Weights of a small GPT-style language model, trained from scratch on English Wikipedia: 4 heads of 128.
MLP neurons of a small language model. Each row is named by its layer, matrix (up: input weights; down: output weights) and neuron, and shows model dimensions 112-303. Each number is 500 + 25 x the weight over its row's rms, rounded and kept within 0 to 999. Numbers have three digits each.
After each neuron's rows, "fires after" lists the tokens most often just before its 100 highest values on Wikipedia text that the model never trained on.

L3.up106:515471525511518515506474504451489481475517441470502505425477491474478486498526481504515502504478468516524520476507411530487547543478492520492475469545484532524447500484462467515500502487491515519513510501465504475473455563524469533516501530511491503497495510477535522495497476564506512516520474461482482484475523461443512497481506518506504504497486494515582472527484500547493484440482484504493508526491474501522503548539498497518505485495501511525527503468505533486444542564536477502507513491577481489490516478509483524453507485507503471503533504502528484497551504437483490477
L3.down106:520491523544535503555490497507501500468454464501502486518475528504476518492473471490508496497472503498482512542481494544572458480524491473498458499506434478502482484493474518502537482501499494525477525500487524515479490483487482520521457521495497480487491453507536520484497482456544499532512451529538505506545459460479470488499487458559477531495488521495508535458445494481449499470544495538512479513466468498480442504493474486507516476473496493500458550524498503507470521528492474524502550456509512502479468507446518470511486471538539507462474513517461495476489488507540509489
fires after: "-", " |", "|"

L4.up1690:476541463514487507483575481485528504474466519498513481505497510481516493551523495473533514494491462490518494504512514481475528508457486459449488511560526446514480533465522500486490523507487509488476458546515518553524532543525490549477474473459483495518479523450516462536455478501507517455507494520504486550504493518487511536513494457475481485496512481508491505516520547459508527484495505513510486485463504487508434534513493516518487506474485479505494526527537456475508516489492481484497492533470426561485494497480490510541520473481485477480499520525475540505528459503552485516
L4.down1690:489470468514461540493521507471478522528523484528516525465505503517501480487507514502449533499542522468463466530481522454497533511474467477508510520527476486547489572505497482534544490538490505550504489532520511507509482491483482501475493490509498507463503521488470473544511506523506520477506524474529523488505498489491460534455524518469511470517501524486504489466492527523518501505526497516489508460530526517474513553474495525538506497488520519518543481531496466492477502507464492499519520474539493511504501523516510478497488473521489458513473489518474525537474476484473515520
fires after: " in", " Turnout", "omp", " res", " from"

L3.up357:487525532498538504471494520506482515512503458454553499531528529492478541520485492479490466521500455493549542452480452476503490514483501490502467500531524476539501540488493549473501476474523467491464502467523516459521521491481488502472527493519513495487509502540538494505507517480487526526512471522513540503457494494462475482495434488487486475534501497476528511495505513555522503471509478497522487467502504470504530524508503555479478481468501494559519499536482504499494544493494506508470560446431499491471544519477472465490486462536489470472541493533505483512508483496457466527
L3.down357:539494486509471512497510524503532471525521488500520493476485466531484512476484515539505480517463514472503509506502501481542462488523516493499502469442514551477462523500545514483520565498492520500484471506513514467518553516490471497487496485491504502484536560484545496534496489485500503481492519560533522462481481466465533489508477491501477465528511519558500530510452519511527476519503459513490527484554484529516511463501497494504536459523509500520507469451499489514507520506478535482491520450489479485463481505466571498461482521504482450455485529498491504511507529546503518531
fires after: " in", " the", ",", " of", " |"

L4.up256:516490468487490507536528536474509510498506517496487504472464529515502521489492511463538527496509507484533545507483484465525526523489494529472498468503528511579519498461488549496452506510502502491505559497454490499487525536482517523470483515487501523520496475468515476480457493514495537480478483463522471520496461495481482497532506530533524480527496513476469501487524530536510471531516480490519505524443493498525474539462514508486480492495508508525536533499532481457518500492488516439464467516505492512492518501474498503564451404534531502495481516557487470514458547491554498475
L4.down256:473520510488469529498550523485487479473508450515495504485485493489498496538512505484474513495479497524518497519463512540511510516506455514507470511474531514542457500515518493511535497463514514482487495547524510517494486519514530572499540549477498505508522471499492485489500482486504547501482529477508527522526437516495460495441493510521515507455477506517453531503512481447529527494499504446533482478453534476486536539486493458486505504557501503564540525542467457508483466492494510497496483495488490475509472496495491512520484501557475554511472496533504527535486478470494492497
fires after: ",", " United", " States", " Minnesota", " Illinois"

L4.up60:479526515494513514485476482537505473490484475443493517484545492539554487465514502554444507485525489485517475502491500489531481515504507500495491543493453518524554516479512490492536473461492483489465465442547483502542448476521506561497473525506480540508482486464477509470492509450493494499479462549470537478506506527516499532470484517490465533463514508480520501486511517511511493468508517514499497519491480511473515554498476514508476488511522520504470511466489467491490501521484520504474484508461445514511537529516505474522526480485488513540488486528476509491505496502526544511
L4.down60:564469513509524507489497511465513472545478504519497474534451497511495507465481524491544478500530440495492486544481546503537494484513507522527494491474500531507479495494499489483485537497493496544547552512500521497480512473507494491473461511510504469527495483529482452521495508523483469478501492509575477489543499508444524519488569465502483522493547503528536495521449466523467519533540493511517525471518515498512538471496503459507544478482485498478480555489510527512501525498472484503500492499501512475534480457471499550510485494463538533460545544494502538494487529521532482485
fires after: " that", ",", " where", " but", " how", " while"

L3.up1305:532534456546518511500502497494482449455498482499471505482486537455506472513478504536493491512560526518479475506510428405502494516512495500518472560538476487480510553483472511522474510529500495505493503518518487556518499447526428497512496487532476524496548481494513484499489508480518488482532433489495498501477517484482489488503564481488524529483515468497516498483511484540483475482498523495512489504506506497509470489450515460507508540503467508505501483528519558479480545457489479515528505489477512502513488497499488493455515500454536523493498505509537490455510458554480469493
L3.down1305:499530507475499529514514475461499509540465501501511553512507518495518508513520507541434477496494504489487500449513507458496505529540481493493495506465479556519486469496521515468514512523487491556495501476494490545516451495503481484520549516516514529470494494515451482482498548506499528484498503515509461472488455506497474513484519498515479489519489515522494469501491495467500498524480512478481503538494449502480479504538496481524495505513503490473489541491490452496512529459523524494505481495523474518506533437495513517532477460509452521496513466520482451513484499462511515485
fires after: " |", "  "

L4.up121:472511519454519495557502526476508509491488494489464507496512484504509505525448509495502480534521505488500484479518449464558554487445545483564500469479501514535478533519500476474493472522486510491481490490430510523528510478471509540490526487511523474512493479480496510516457513476490511535506533459544464522548485500481503525507562488504525494500506499513513496495545521457510462523487487457502493531491494484485556534523518490511493521480490543534468506497500523487464454450515486440466527519515524526521518467471534514510512527492465469497494519496532489512502499467479497490
L4.down121:509465490461472521494515469516528489512504521471516505488479479458558503521519461501434498488503485502491514540480549499479476508534535483484489495546531500505463514483565507454491531537522519505510479488454541522495526485568472513533482501492510492480500510502497494523500492503489481498504470524503459524520473539495514502465504529535451511520534473479548489495506526498489528503498486559460489489514510469497513496491500498541488461465488492471500481450550504480518510494510512463459546491554475512508502512472487525481536504533454487489480526517506536515514504496464485532
fires after: " |", " in", "af"

L3.up867:524489541451484500536537535500505536532483455505541502486492534508496503490474468507538538511471543521471517519530457503492422506486500475488500472504556482531459491479504461505500480505493501477520495482484517485514444515519482552535497493491485509474470482496528504472516457484453484519468521465486538478528482476495519472546482518509480480468493501480497536504497513530528485442510512488514512505446483523473484547523531462517499475482504480467511526455508480490494540487520533523528453464553454508507469482493499508456500495518490523502508503519539506492501543505532507510
L3.down867:480517440542528471481544508494498505491485538497532469510508504506475519493516516508520454541463519487532494498429501495492471485514516481520519486527480442502484496479485565495502483526506472483486521460524500469478500471500515522496495507481502534524511471483534488470459519513565494536498511501500498466462524539519516456533511532506452501520496491550522514510510498538538487490511513461496478507490478488485475508508517503511486548505527495515527550462504486488506450454463486491523482495488499528473546545494490492548486468524509493459507466511491493514479493502503489463
fires after: "\n", "|", " Mel"

L3.up1720:488513521448488439557503494491519529555526466467505488530489515501516536547529505533506464526502480506505498491520502482508519521490483494458517503547497532494486542506470504520496474547470517472560518510462537473474508484497518526509476498503466477481509508582491500503520495498470484487511454535483497482477501516509505491468448458495476459504502490523460520465508491465532470508484477476516491495506500483463494528535528546493471543448574477516482531530471505497500516505524496504500537551452504516499516491458547477501500484510486491539475491479491485465539535501478433511
L3.down1720:487482516505495492516538518494526512503518555494505504509486476519462475492488501516495457512470505516507563438459541490506496488481532500490484490536470493508502491502494476475533487528496524514482506500507527524528471474545544531482525540495498520520506507459515488463492523515486450452499501493479476500477469488473525511523498495497528462499483478488478495480523502500526502496541550508485491482526477520477531511544512507488476485462513495484533488477476535506498465469529523483496510479518493512457592478478476497477460490508457539499482501546511449423496482488510539486
fires after: " |", "\n\n", "-", "\n", " who"

L4.up350:506535472504489499535524456479487538495512526484487489443505504499498492566505505502485508466532536493546491442515478483562543524470498533429472494499459454489526489463485528533526485574483527487487504487463547510518492544514500521484492533497508511512480529471491499541473506530452544533512519516494462500490519538432479493480547482505498510495497515497502478462510478500509530479508512506523499483488482504508491525526513497501495469525495509512505463435522473494474531506501493463527510473486464517522541465501503488497480540494465527505499517509502533499491539485479482492
L4.down350:491482505461518488541441511533482515525486522478473513484464521477513483499502463507567502525481514530516523488486507485494452519509491504502538470506483514502475514496491511529509485503510464500505525521481489485475501454511532514536518507478494501495471488522514502503481515540484517517522493466516502531517456507503506501494449510529501488526535526516432508516510519477487525503507501464507487437515471512469508538536472505504511553480511518534476498493512527486525526471492491491511519476532559483507454500512554498523490532518513472465544563500452513535510539478527469478
fires after: " |", "|", "  ", ",", " Turnout"

L3.up1258:555516473559529513535488510512491445467489501498483444483492487528510429491460526539502474508527486495476469509529515474487499498543522514534475504505478491464535519450505478496507493526542516532518486505547524534487462501488460508482524525507513452534523481517534507480503487500493475514508505507529549512460483478489520519484499522504481475474474484543529485527511502524474497477440508485497498515498528527482508460479489512483476527480501506495481525499517512494472540451489421495482518474498519492495478523489529498486509477472510530508515524462517452477486476503496475508
L3.down1258:470493536510510498514488538508450504509501493499486461472513496506501478509518530491534456523483468518471506503505535500503498505497492510514518465457505512536454469505478504509489504552494513581514522473483500538541449489519504539508521530482502497496496491453499475466465440486496502529492489540473499446512466489514496530459531531526486479511504520487501516520483530475516507468487501504476521507485527504479507488500493512511500503489469463479525565467487442465477480482486506498481531520481466464481493469491529474519493523524489542469505518484488467469458488455527496493
fires after: " |", " round", "irm"

L3.up1704:501526501452481459510531490512485558499489490459551501498507529544498572522508470507541495488485497519513530494470504490508506468534514463501477566498497446534482487479481472514483486504514518501527501478455482489521509529484481513508548519454507477472511481554481507513490527469474487471466456500457455524516518480489515551490504471506510487483488517498527502470493487516480523520524474473500503482484548510505455492516519496494506509470518492471475507459529490489469556526507502500513504479527505574512477487552517489532495507524525475504514486509460495514490494512502504502
L3.down1704:478528476539526490515510454508503452505526492516479475533467509497509434521552492480490526511522531498478486486473500508475504498444478505529487467527462517517486511472524536499477490512508489505533468512540527510461492477468502526489506531546512463523530494479504544501469511494516465476482565504507526484493493488532502473485507509463523511502450446554465504528508506510535492475534510542495561493487515489522509513525503501513503533523486484521512491508502534484524467502507487528498496521502451481502505462491466503492452442435508467444539522500452519476526520437463526503
fires after: "\n", ")", " |"

L4.up585:483508544507511492466445476507501474474505453488511495451489487431479533546544480474468460492522537547524469486523491506461508484522488476473468503515451539520477516496470488498500513509480529504543481544501508515533536495511491533492507498522470520545501493511508519487532481548505543516482455533459528551504507480522491512486459489485524498506478467499527573494499486484494527483525514513503481494472514502480491559502508486506484486506489529525469459498533488509457503484463518523498561497518509474519443485504498477459526471485469517501519502515528487473479511449508510493
L4.down585:513530462513484474515514481523503505494485434517500513500510501492524553510468504510491500510520490498486470512509479518492468493441494491503507532482484486509526504535522514468490493451494496540516458517508506485490560481461508483532504494486503496498537518491461541473564514491501526475490488499511484542477521486448464481515492515467535519499525500504526570476513489556491558516515467487507462514503535404518520526451500500471510527476533487528459555508495533495509459524477534531501476479513471480513491523489495519487547530506526489511520534489530531449501491507500480515
fires after: " on", "On", " On", " |", "-", ":"

L4.up1311:506451489514537518494513556475532502526483563550459525521436548490475528517488500490484472486496494503484477505526489465490487555477502512453502494509544470505508508503512476454523510487485479491437507464476528516483539495465475504519496536473535544557495528434472472487494543493499519463512546453527456478501522514464505511524530497492507487543515495555462469534497530522526479537505517480502494520489445515498499503516498460507508485492544514501506489502518494481471435527477504448526471539561479547493517497489465510525509543531469480536524511483508477501491538496509518496
L4.down1311:486568497478450518507477446540431545529447521498517490485529488497545521470432515524463489506557523458522512524538533520511498515543528525506512473475501483512484480488483519461500522518508501486525485511524496500491526466485494487497527500503517438505486482506492535492515476501540512533489461526505489539516503496520452484495474500481494542509499460486530536507497488522523531499517477506524469478452536474465547467516485503522481467505514508474495528505472496506516475475528474507488508517462526472480543474497473468499514484500478523464479508521510510528502498463476481476
fires after: " in", " out"

L3.up294:489498472505516524508523516465557492524511509486439482527520506519496485536508510513492508516525527486516514476481523472486579535489454502522510481521547492497530477457515486529488482524481521539498486476487518492505495511516517538502508525484511474493516512449494508471473504511477546531505496508527490536495462477504494530502504484530508501517484469525459507551530540463521472532502497469498505544503443477494491519511492511499485480497490526504510506501465490499489451482485511468492525510490473495502513481463518494537441442487486518524462511508521535482524508505502521537
L3.down294:508495495466491513497513504468497559488485501534493518521482547538545525548544503510465481492509522492536498492541474474463470513455514534509462526509498557492481499483508511489484485482508498523531512506452515508507521494513467522496487481536507514495466503548438518496527477526482544569456517516538484504551541521482472501468451498515493503522527496491528503465486497477460509488478554507482472518484507529508515447497488471497500501493508471516475467511488504493545502553524478529518496481503481521543477495534516484447532505501497467533501500430505516517542484474519489511
fires after: " in", " on", " April", " February", ",", " May"

L4.up1207:489456499524495495491473475511498432466525514479498510523516505507505430500534529497477518523502529468508518517492514474509460537448539480502477471505426491562521528479515513503510478473488509510491510447430480477544501494506499525530482519507487562514469505499491487486505513456487505496498469497462467471488532542515515519489490544507500538501502461475495491555509517463516552459508526542519499530479503501495526485486481497500476461482523525481490500509510463477472521511491537478527505459490508505503487486472466464544504484465486482519495524517519471528499519478545511511
L4.down1207:524517493516506487521471509513482527498470485478481524510489481512491481542516523489490468514536499507468484525522517510496493461530513462467522468468511522443476491477506461439520519492495499502468512485514497513499552502508465493494480475491470452500502490476504522493475476483496507512514489515491470506475467496471499532493520445481466481520482480537526526489478499528505467496521457515489595481510510481493507459535445465506525489502498464484497507518506519489503476439541474483482487535496507509519464497530534522524484532513453545473520491490521500472471538487509495552
fires after: ",", ".", " that", "\n\n", " However", "\n"

L3.up1794:498536481468511494494508483472468522471505488468519484490473559479534536534465526522456506498505541521490468500490462457497463461473500428528464522524511504508511508472516485474464519580491503472486512533513484544494489483487513536504517498474479521465542491525497481458508457460492540483498486463508503523543547515501479477515503520510537498460518483526572503508538438527474493521504525515513495463470475448528491480489554453529496455497484554475484549496512497518493522483490507526502459503461523483510458468501509509525535511472517473497531489502518484478499541538467491535
L3.down1794:474489503488498516487530513492493513553494489516500513512547496517487511474521501497498490534509503507490472502460524502486502481518519498529478526476469516581475500480436524469535510493493478519518531483507450527482484452545517519524480525540512482497484508507515526487472552534472514510511449460522521505476428529513491518502502556523493469507479500470501486445575511520502475533519507480475539497504519513481521478538498470461553536470501481540512490508532511513515501471518506480475520465531480531515506467458517473471476498497477527460468484510472459524483461441484474510
fires after: " |", "|"

L4.up722:425490485446517513532488498508548552496514466494460509537452524510499521509458478520505509527486508465512463509491488496465578490480459512465519461466494500502438509503479485504462435515492478502529508519477503511504520521508521504506525476454480505538510531503510478493478492488434478490503489491559432527467514525501478516480450467553546513459543507471451518528510526461507484483518475468497480514486554474505530515500515522516479507442514533501466458480520468507472491471533481468491531524493504532513512473531522500554489497549513548533505532543494514511498536517508502547
L4.down722:492538507482496466491466524497490511512504522540528495497510511507502476468504494485530512495506527478502545491488504486528502495500505468456497520496542534481483529555507531520495483518504488515496475482554489474486503471478482529498485483502480500470508505514478477522549512470519523484494522442476519483503501496519500499490495491488506501479471478514473504495482520460465499506521522521510480562456494481528461480482468474509468506523466484509465528542500520511506481505548480502511542504551487484487535506526494487464517549457514475483504491441466519508560531451462466490
fires after: " |", "-", "|", " was", ":", "′"

L4.up1336:516516527498497516491527506532500520485467491492553501537493522526489490471499493515500509463466483475503444493508522506497493482529423509455513531477527451536505488494475467465499466520489523485498531483489501456549501495519494513489520531496512488497439488554520533539538475508484524492520472525463500469500526497543495486457474505508472438497464515502484468468501498501503471471489538464505494474471500514536469453496519505510484492504516498556517497489503440504498520506502513520512520472486478511484499502470481509529527482537512476479493537500499517485446468557530516505
L4.down1336:472505499522505457501520494491522471536509517473513506506515505506473440481552500472452491522442493529534536515508510505478532464531493473510526453497495509535496475486483500523483469474531475508496503463483523532484501508486510496514525493492511535434465519466515473441535492459532488467505489458503482502501459510509490493484497502501487461513465482510511513509528518441578488549502498489476520518490519523456502495505496469511504530480528481505499475498484461506487514513486481477512503490525493520510483517431513477478523525538490551474496488491495491503482487484558510512
fires after: "\n"

L4.up1056:511452492508550499540516550496517494450520519469463528484499493533492502512522491539514522483491497519493485502471441493480504541481514536477525469503463488513476484504516552504490517497477506500494508528462457516442509530502472509550483505528469470528460474508537502426494529546494500496533525459493470537488522490477492522515522539504529503520505500456532492510505488560511479527500512512530498487467500464500534535476541529470471477517478537552498465495534521489504504470533479494479499516492491466548505497487520457540481490490514498536524502484530488518511518440485506508
L4.down1056:586505521513501446490488498458517516516483506527521526529547496523508491496507529502481507528492499507480479457463462532499477534477496522497497534507499465487499478488543483501542556519535459462535484535495493520512554469468567503525489526497457479567551444500445477531534486511502527425534528493474496473534487528509483508479477506521458517468518511539471504503454505464474521488498485470453472492491531526470487530534509486499500482505493537469489485519496477500464461531478441512480508499524513497518488470528442538525528480554477553542481465518482501548514482490484513480
fires after: " |", ",", " United"

L3.up1365:542473527491505483484515524486511521458463475457517519529489495516492550487511515483492551500467480476492499481506529460458494511477462479475489496508548473534497438472482485527485487507514506497475509499506545490462526484478514502506486565498481527534469526491469496471501466529461498481502450511472491465511523502541496507525478499525519479516492515559506541500536486495482484530526501506504524493498519522511463482512531490517481472487461487518550520496509453498472508493491470467528472457513446524488415514487493524516495513510524526492484530520486526533479523535523504508
L3.down1365:477509480527504449522492493522531482480525505472500456497495491509482470474523509488515503506463485482508442503496529446473506515486429497507523453475474470495480514522494536520469451483501499469534470490500509489513491492512524522513537528510503501480483518460528484473468500495496477517498499533466482487484510513548514454508465519493496511488471462528507475492497510507528484514447495499507520503487525493524528508552523509503470530463511491497495463480500500472485504533499518504504531483471486480451489492456504520506482456531503522433517470509479483518476466499536516450
fires after: "\n"

L4.up450:530489518536481486504497543537497471468461509501463515528459488464489496526494509521490531505545549532469517477490428476554496452467539491523486519532458518482494526493515484487445519511486512479511496516530535490515476454538469491498463466523489497522519488512516483463515521506526487517483502523552535505498526528449486519530518509521467513509516502531503512504516462522523528480496541493503485488514533464486505538497517490516502533516496492505465489519517532508481492488513481509490501519516538526519444494453502474513532458436535485528464520514487446462467512500489433491
L4.down450:445550536446451508458497533484509547529460501486479478484520505503493495486518500513505509492498477504470506448549472490517507497550499502529526495510533488475483488523502502499470545484506481488497519471502460496491531489489483514546487482503503474510468493468514502514501501481491501490495503501533531526533515535527489539504470491516415496528492472485473507516501512461464501516511521482484485473516499491456497488493509499547471524494484487471497542475501457504550515531518527498513458472492520568529494519532511540556477486505511493536505495524451497523526545470498569517
fires after: " |", " SP", ";", " E", " S", " B"

L4.up415:524503502552506467490489570559544509464500512519454520510477541518465501497416494518521466506523496512510489504529463472495444484511531540520488543512485511471508532494496486502460528483479515466479489467495489527494483462485445510512476506523479450520521492485503513475524512522540522527516485514503514505487494495506505535490528498506525499465491497483496522465502508537509525506505493461524491488488513473519504494450522499494479525500479496504459481506510510483456531501507468491522503523495498511507562486441480484498535483476512543530483523479531528486558438535474482535
L4.down415:489504476482529490508494483491490466492526512430498489522492515531511520497534478521487488484506502464495542504460515513498552485524510443526531512453483512527490445479540516467460435519479485548522477512494509506498517478511501494510529475495490461531512491512487515476480500526542523506490524505488463476509498511505513504502517470511503480479502522519498502541446522505522527484486488503518546486516539505470505504506500472506508513528541480537510550499479497458498486468510492526497555479541488517509497496491472475494485447525547524522494452527428517500459477507499529478
fires after: " |", " 10", "  ", " Won", ";"

L4.up1055:469523514521493519508488495445467516459508471469543500507475550504478549482512487534491526474536509537500476521479479487478525495502550492581470508487467510522514519498482501505475445492489496498509511501517483513515460499547447506517509511493474505499511490468565490438486511466483494463485476502505505499515491495502492499527481486537497504471526473525529477488505486500497502525524480465502486507527491511511475489553509493498496544481527502506517499504498487468473465487515512501500466477482486486511481504512496448542469474544539489506464515519535479486501518540487465496
L4.down1055:513510488525513488501470525507516520539535524527496523507512460503517540555527527456515508450560513491542457481500488511490486508496471543451507491549512531446511531516539517527507521524486499458462495480525531510526460522524475488471509461539506492466494466470522498510481526474527485476490532485522468491486482487466547492541537476502520511518482517486493541503465538516548489522516451556477537487421481510512514533485499519486490493488494469481522539478485522482502544513490503492499488474503513506442501516499526540491431523459515530491481535539518480486503483449521513480
fires after: "-", " Total", " •", " Running", " Release", " |"

L4.up1454:521507412504521457502432496468539523530512484529459544545479505488488528474468509515528481496488479512504545507514523465476498517537522501499501482528510504509469496480530471509487509576483485478491528524501537544524547479531495540518462519492516481487523459500512466538487524501488512467537485515528457526542501516484509518515489477492503508509515500487464510491521504512485505527499517426522484509522530501459510535526503498516506474473491499523530511499501447475468522496479501449489491570478511544488539509511554532527482519502504533493495561519455479488514496505477464521
L4.down1454:528449493479504490488477509486502482507495448509511508510482514480505470517477495514491480510490528504481519436499522513479566510521512533479523442495480509474465495526497485524540486494527538520489505526508496495515471504539423504484452518513477492510474522487552496466453471501502522472516433507509525523534485475467492514508488468558490511469509443499532506492512464510473487508498499492461485481511542521473517529523492499517501502510549483514468510487522524498542520485567534473478494496510475480479519431498499543482517483481432536519526516494507487518500508500510541481
fires after: " to", " in", " app"

L3.up1884:483508459512487534526518521486551534493444476465476481489526464491542545542435491541507482488530501514562510498473505487466490490514499523518488519489460452517475511472454502509497470482478469481529461463486498489535502458474513474501490483484475483501499502511568485500483493446478503482514510529482476512514519529499493517530510475511520528523528471437446483451518485507524486458505485476486495497526536486496510475517537498471496560458546561512467491449508532492479487496511522439505481498492524523485478479495539491519539528491532507552492485538496471457509506521480459485
L3.down1884:525501513482479464487454469486499491511508492519484517508491472447525500457523500520471484504518550482509517531525516497500470496505482518530496506465510518527500519487525518474484515522508495503499504504539497473456503497519544475485462468508502517572491482503489540526506530444545479454531463491528535521510463527492507474498508499473499504464510489482529534509454533522496501522545475497518489509472458511504492483480541482486508508465564523519521493497522493516527466476523511483501553516513495459440508507479516536546534505470509496483533491509493498481501448498516507531
fires after: " |", " 25", " 20", " 13"

L4.up1306:480506533439483533547474520551474506510521481516457485531484539536508489474455445515514483510530442488499486481538524460454530498511519545512519515531471481506483537506448485456483458520480504487498483524518525506499491457508508488511466481475469505550524492503502492464506520510486486486500532464431507469468479489511488485544499503537526546490562490481493509442526566484550465481523487490512477481468505472487503490503506500476503531482542520491560503507492508477475497550550526515493506543505522493457475531498523510524445495487482509498473501481497501433507511506486468497
L4.down1306:522491453532512465533502483506523481515548525486484528515516471493502503516475521511496513491502539507503496470504470506520459482492477489484509504518517472474515511504500506505525503487502547520503482479513516500454506489478493517550492508481492452550527516476493501535471453474547464452484491469481492479497500492475516541531514474550531496507524549487530504517455538485507523478485473536461484509464451495509486505473516495448455515537484515453540519486472481533505514504498490481495551458474490504494483485493477434492521498531499528499532478503478531486517476469505515508
fires after: " |", " 4", "-", " 6", " 8"

L3.up1267:481461513520530528508540441516531469491477486468514514505530506536456512496502499493406509524498471480512504497493498495510479514483540514525478496516471491537507531495527505467493474478509518513450512460486528490533481470488530531505451494497494545468479494514475498503535500486492502484499472539503511492495516480552505510497514524514492524478531458486474483497514531475501532433493488527501493484477513532456483552486491494493475552469505520513555526517481477508509493511505489472482484470483472536481544519469495517519521475444486502549450498522497478483522493495520516543
L3.down1267:543494501526520529496472486503507499473477489465509509479485492513494481527487507519501485492493543524480515499567509489533514496506523499514486486465526511471471498489462479513495469504501506465451456523516494517497483565489492493495486527523513450512490476493492478526497461494501485514509489486497503467531491516436495522482560460505530482523491511460532510534498510585484485503472468475491548491507501472534493483514481480501447471515489489542501528465516527459460500487564498497495490525511489435500517521513451493462459517491495454415488506442503486525484509504519559487
fires after: ",", " that", " the", " which", " where", " when"

L4.up793:504533500496467506534503573517535512486486459482545499508464552557505543536510461479495495503499510514511500480494450490546505538490508524515484475536522445551515504491531519478476471536492494464494548533485466509491472519499507549494497496529507521503475480488481553495493525482498502500527504465514457496511513533486501481531498559479477474533507507476510528494532533518493510555517491491510498519485494483521512534521538535473476463532521511549494466528522496492523475479494486494512478486527487515509512483498467492509467467471449455524453520500489481558459525467491511523
L4.down793:525471524435494511555514538485499484525510494466552493508516492543493475542501492503508518494484480511497485516497495470511466542509486426506489477479503520506478533464501522475539511498495483476497502495557471457504504576482524523485491546497455483497553478469503509498485541478521490462500476512550495508504485462512486530459535514526505524480502482501485546514487508506535479504509546499496542483500489480470527494482477496510493503539470521515529528519506503520494409469485509490510486482513491488470487534481534529468502522549475480529489517515498533504483505492479505499
fires after: ",", " as", " U"

L4.up612:530538502472480471476470461488485477498477504500503513516500499524504567522498526499518476475524540463527478468519465440499547514476508464506467539501453504500514501503473551478489509548490481480496463502516502533531499494481521480505517520464509566487478483510493509490506497493491525500504489476500510493474504496514484469510527509481502516464488500495497484485510466535506490480512528500520489476460496460498476528511526512487497527516458518516524484486475499477515559480527491497485547538516533495539477490488482443500516524503511510467473483468507492465462456573463477499
L4.down612:498502464473503500478516510499472511477536512501502478444532493494534464492487525478511500479498521513476470518475518488488534502497456488474537508504456519476525525507482504509556533517495489529494503446534492504505513513501494501496483518522514508513507479503471509453523502509477517483508479463554512539519503465525506526532483505511485527495502548477513514506478527485516477514465491499491494532498526519487493498475491515519526478530482538498451507537480584467482510478531488554500498495532471512460486448513474521511478545479484505465527489521476496505501569451486499497
fires after: " |", " Candidate", "|", " Title"

L4.up326:490488492480495548511495470546513509488462473504529468544542504505496518501491501528461492495487493510508509499484484457519474485549518505503464500527427525530557515490519515498528476580489511485481505521514502541508485478489503550482449529492446519480497481469486572504503462445488506475495475511497517512569523518573486573494471488533470533479537471471540491548510484483521535445533481519506492484454504489495487527496515489501472505476523507501509563490499467494494495506479490532492482499500468524517467494495472485530506514470462544469514508522476514522495513505487513498
L4.down326:529507459508503527471484516519514458519495518529475491492497514539519494455506506560522509522528465491517500542484545548547477538515523454544471524458524586526489507482509516508490503479485482540519531483512492501511478529510475483500495501540505466502457502523508484508489477489490506533482482515531530498568495512529527516490560538485512559492514510451503498556464510449481465461506532510524475484497535467534515482468529479493528484519486513474461564509494502482477540509482491532501484475553493427497456500461489495511443510472557543488505479491504518477513514539508515502
fires after: " and", ",", " that", ";", " where", " but"

L3.up1919:482534508467502505509518493471491520494484493461477503513515491504526523483498524495551518510517479505475487490515524494489464504501454499498496506491541512545515507488493492497479425521481490477471486499511527508480493489435507477500499516493496569491456518497505526474510495451474499506510497535510467518546491484541499501509494518495450493475512535496542550526518502470491487545522491480520496525476502469493493485546523494502525424457507485487538505505490458490495471459529514470509512505519436532478429490501506521503483534531503501501549511507534502454465523523504534513
L3.down1919:484461468536517491508505524473489459483528524485527510480516513497520539482516484508478494523520513514472463508444486480486531505510512549522452522510474483471546503474500510523499469532514470531519502495486474512497506488506456475486498535506511474489517473525505508443455470517520508496477524479475511505503483480513486531526472512471521480489454540530538531502485520488517468521488523493447508440545485512490484512545508509506536496477474503501497488505482508482477499486496483454504496456520523553472531554483478460471528486518508514488557510501474530501463511479474527483
fires after: "\n", "-"